MLP neurons of a small language model. Each row is named by its layer, matrix (up: input weights) and neuron, and shows model dimensions 0-127. Each number is 500 + 50 x the weight over its row's rms, rounded and kept within 0 to 999. Numbers have three digits each.
A block is one neuron, or neurons of one layer that tend to fire together. After each block is what it responds to, as a language model described it from the Wikipedia text at the highest values.

L7.up478:527479511512522488388396462451442481472423537442503468634541509489522466576542577510573565460518456523499540598573541462505517546520467466558536483522472521446446508536445548521454444476518579438523473467535432378536552521461410520523545529471558479538589454615534533509473505471500415516464533458544447539580481504509547521461474563502469526463540494482551466480605459425512460362550
L7.up601:529495377454402481493521432454463569423494553506439576537523530551512490509502521547500571559525572483528503524512451494545525497395400506488383430478492390512445492533524405539473500511523579493435550488434467420572560464493452529524463507402592561563503465522498536450449484533505492570506478531503508471544476442512462522504468502566415514584551519527504566519517424565527539500435
L7.up653:473459478399449465524512395506519480449496456427413599565491504492443578478508492501405538541599480496516507459535505494457580508435526444488495437507440494446516540539485467585510502394573566501603511497504512454506439415462494494438507397474603463521467538545442549431476522472423513515530479515457589601506486517543464434530479379539469486523518532444480455471582477623529464497495
L7.up950:430500505507596482490470544480459415458354478495508561613493487515506412552500528547546530548464456459492497561521518499517501475413636525443549521494492393501536407447461636513534478509519502460493477459455457444581513482500464590460341509532533548453578578383381515520432501495515485519501554461439473457521592480579515533513522530501488533528495451568573505452477472416500527526475
Election and table cells. Cells in wiki-style pipe tables, strongest in election results: the Turnout row label, the blank before the % header, gain from; also row-start numbers and heading first letters.

L11.up526:445436517523516513512494473512447610491421387544486475531514472421423484520546494565571533461495517578523523545511598475476472422456427597476493480471415603577495438441596466492455490505522510395592480516525473512562384527482532522427466491467540556566546515513508453431458503524573433565571555562546445612504451487470618569429527506506433502573468519527557459506525480478469458479468
L11.up967:615366490464660519515550471495466543498416398498569543561604467408458502548484534578536526482482589545449487519432522527507511528505407478494515503496483543509410490377479533526496586475476474445588451533482508477460459476536539494535529512469467494550589505515425460466440544510576434543413534512463469535546483527489562495468539437476418448570391544486551506574591574448467546466481
Slot before a year. Month names in dates, usually after a day number, plus "In"/"in" and table pipes directly before a number (e.g., 29 October, In 2004).

L7.up102:502582545536486377575539530559531541574481402502494504514560450489535523483551564556509582522610445496542503546451444492491473554534507511453472597490487518488503505427517428487627562450577579519546437548550490485526445539591533440486518564519521445480494438493549409504520486484434543532493438462575494506546483582466483362544569586382483355413497500507480555440530525537490479402503
L7.up607:438443517499565364538503466468522408466475386551506513481574558461443530485581530554550537505594480530484501575453458487513497563456464522594484536463490492517579485555474480473470548499496521525588465498457535491450451572536428504562539431471512457459437506504520461566551549461511497452422526442602507579575468485513438563530645502433543474463597531471390559514541431574463472514533
L7.up695:502522509481540472507483454524538606482509502460442479472501563462512510549492587506469538528573551552559482549513497524538419481500447545464434666511480528444481488458444492492570444533499537447398444531510450509377513517608492428519542542493506421511569495508501509486505464493415491547452571484519442597526461533481456450609607490390450400424625503573472499424536552484544513393546
L7.up905:380533487508459452534509449575518518550503480451419472559578523473422500491507601512549527539497487467525518607564409409539479586514517558558459525501467609486558552552470449514570570513550548499515364523591452517449528569583487468494479554449598411515539433470561596449474501432516425590506500495527506537536477546578458560593569454421604442438482632602471497477538539492516487521468
Proper-name pieces. Pieces within or completing proper nouns, mostly place and university names after at, in, or University of (Durham, Austin, Ja-kar-ta), and some personal names.

L10.up91:542403456522437473537527458574558522454497425561458507474529560454445454449501485540423485491538594508440462497460514533489565521462550573528497501416440489532591495465523532457484444461439516430552418578530558471528450453590515495431529511492501448448464507537470484539549464538407462603363517535480449481540554519500525533556492340463519510476476501544569413482558570464480519570603
L10.up248:484518523506368524488545485570400547425476537574514546528551512381417509541579487537560562516554538588497539521509544422527496477434498597454423489519504580528461507475589420553493519437499516457476442476405516547392493587516576465554535550454501501473463484584542455513415505493557434502525567517532508550513504487518511541535568413507427551489516534533506474533534497516476441468428
L10.up260:426575463491608495521450549443472567544494433507468539541513424513389464520554493541431525440502517438382472410512568470461511435436520488444529619543477460493387469498525481579502563583516492419601449488519527514524527481454513501488579477518533489516495467489490475499527529595528443580498498527455588596538403568438531450506487466553478505558505442473579427555559501534516421516518
L10.up676:553520410486518527495491560390507538535525525541543500522512520385509501541555484560464536498432407517456489417525587543554570546502437433413461390490504520566545485501501439526485473488481532480531420474489523519495536441521491508583524438543561472497466456473467575418572479478462392497505459552514443561591504461464518520487593420456384491539460615497538495469491516491510507481572
L10.up904:491512458531428461513480634492417477516453439557511524568516561458528477444456561484506563430460500540459501612408523495494515536446510606525446471444521453469562417524459491511427473464503631487527471509497566481444560514516544444462515570451492533545557603502543564496517562532391418553464473527492426494513530486458586612471495424511536523517455500521472579442478454499411460522569
L10.up948:515532498528522517484530454562413506515427448386414519491489571427435490385466555479514520556546495517464533473432563530501564485530473525432397525545351510507517560523493536545464472488440508453515483458593484447515502493626452470542467510450568558446453527424408489429586445554498443533579519539441518447507523530488491443542438477511472466508563495527541477590531508439508491568468
L10.up958:444437559516577501530514469480467597584457473475556560583551500431421543498441444558589523533529560507473495497470565485469480465481454627482517508530484502598513500467539484602458496497477512494465528506510516476442461516496431436471555411448439567531494491527445520456476481538567424543468464546483466529585536541515508487483544531432425398490502585550575499559489406454509515537458
L10.up1011:485527573480518502529456575434348554520504541427464547614480482520565509439563521568408524448561493512503475478541491475553470509463618594499478426456484450501530520494571495479430428509507564477501507503524544464484543474441491519479585457427454461544490527434448489502482472454420604530465449600435461538527444416466550562526562459514524526505591532573523533549517550495517487566610
Month names in dates. Month names inside full dates, mostly right after a day number and before a year, e.g. 29 April 2011, on 1 March 2018; weaker on other date parts.

L10.up33:449476564433445424489447497494474520419524463492490464478533525510475483446443554519412591557553396543577514496502464471549485501528509537482498478528435528376569578418458545566460494497515587584492476570500519468460471510521586505501488538460405418347530436572422498470480536522520474478495534474421340501555586451528451496498505431506539463403496566479516545460517496635431527436573
L10.up49:355502453468507489516460475445499531463551473547548484539650525465461461397586581503496534483604535559540512475539449419431491521516473565575444523463396457524574431511411536479452508549560548544572464582535523477424488433545431521419615497415548484498489603437505570491452545482474411497562477489521473483527601445489517454499546516460592531427514548473487557518526455558454526497456
L10.up243:455487402487421502570514524564462460500423433519505517413549559513494505470502539499518519556455525544488459440529492551498524587480508526545595546464366529476633525425460546475469449501538526476533505477514447418452435573463455490511554555368492484423500570481469471569439422525486450610598539474530493510489500413510468502518592449399523458456547510500456471416501481527519516495523
L10.up344:487609492518401535489483519517433473468463481531504530428510482492440479480519544526506520476523452551417490460506487515495563593514564534541569496476525544525502489429508570486435431389508489565510464466490479518657475401417531425429528525458538467507520404449508529485526513393514506445473455553530480496464531508533501506603475486567490534461559588493478561490527484468479512474547
L10.up470:480512471443478393483463596558489566493481484532478484411429507438456551502539543558538550524540421588525516507439473489465548503543598522591401500551442504544577523458482490448508402449534555393441512527506587533485427488505500464409555498429571487410607470485580483521504534440524548517441450524563468550531526524428511443415447501529509449451581527561494465476527443550464571483470
L10.up474:443567479519435399564488470530493427409497426548520429584569477423455475488556562579462517494546512570465448554446514494453396541555487543459582515516530589476595541378474506575530486564494472539566464511510451513464522557479516542502527484409547510489503505419506574528402437461499409546473621463470472551620508496537487520573557521427500462395511571481462409498510443538476502445513
L10.up777:402574526459510505523499497480547511536483436520488480530567567480411470539441490563603556551511517445518508504459513444521501552509538523452489571541463435513483553494556471538456419455504655514543450501439433524523537551477495438383500455376548525482471417525483494498432480483595438558462464537522537480528491467480572426615527553444457437444581606501490406446497515546475477490467
L10.up857:505544448487468441524566496540485486585518505437496417459534648536488487598531487578499481499473467488389430470456537547546463545496444526527466555533448524481488542536489517546531460581451497534548474451536502504499379488426464456458561453541517535402490473451485428532496524542504504504480493500485522410555418555560457534587504530435454393470569483579591473465502575568513492414592
Place names in locations. Country, state or region names (or their word pieces and the commas between them) within location phrases like Toronto, Canada or Bell, California.

L7.up219:534457512450579548428479509479458529410475577505453559471483572475514486454504484544505564537512441461543496478535611484463568515486442541443417570501460505476506437590495518500484399478516485464634474502500549394573534520546481458418543449479406476527501533489430508473454423529463551558490511670522459524504495424437506510455479521552511547608496503540486526544570455568549516491534
L7.up558:572517498472543507499451504514520470483437464437486506585527490467422433509417459530604532565533478488455497473530502601452550545382498546474407521459429491567478536440483542623432556562529513479523503512561479523499540483462582566476586534449562486518435565523386518371482486554498462526470458499392466549513475497463510415573597480429362518542496516406483433507622449514549479535491
L7.up671:413473498514565517592462426425436522506471482508490508597553518429424477436522498559604533457510539522458499543469551429504540528518443507408528561522470545554497461432535565594514535479469531489532462519489508400485376524554410485443528454472484557511512520508386416562525422529458490533504509582457476517515468488510553446483632504519469444564579494595504512546450402533541485608493
L7.up765:470469431557507488470442446510435440514475379426497564516544544474397527420507417537642516474570487499417510509467531462483519410528505555460492538484391540569485470536552541597504545494548477505569500469575510492476459591553505533458581485490462509505472440562506488488506428409615573527546491589501470483521453511513498533501596505489439447470533514571509477560477461508470507480453
Upcoming time expression. Tokens right before a date or time period follows, such as the "ing" of During, born, in, on, month names, and partial year digits.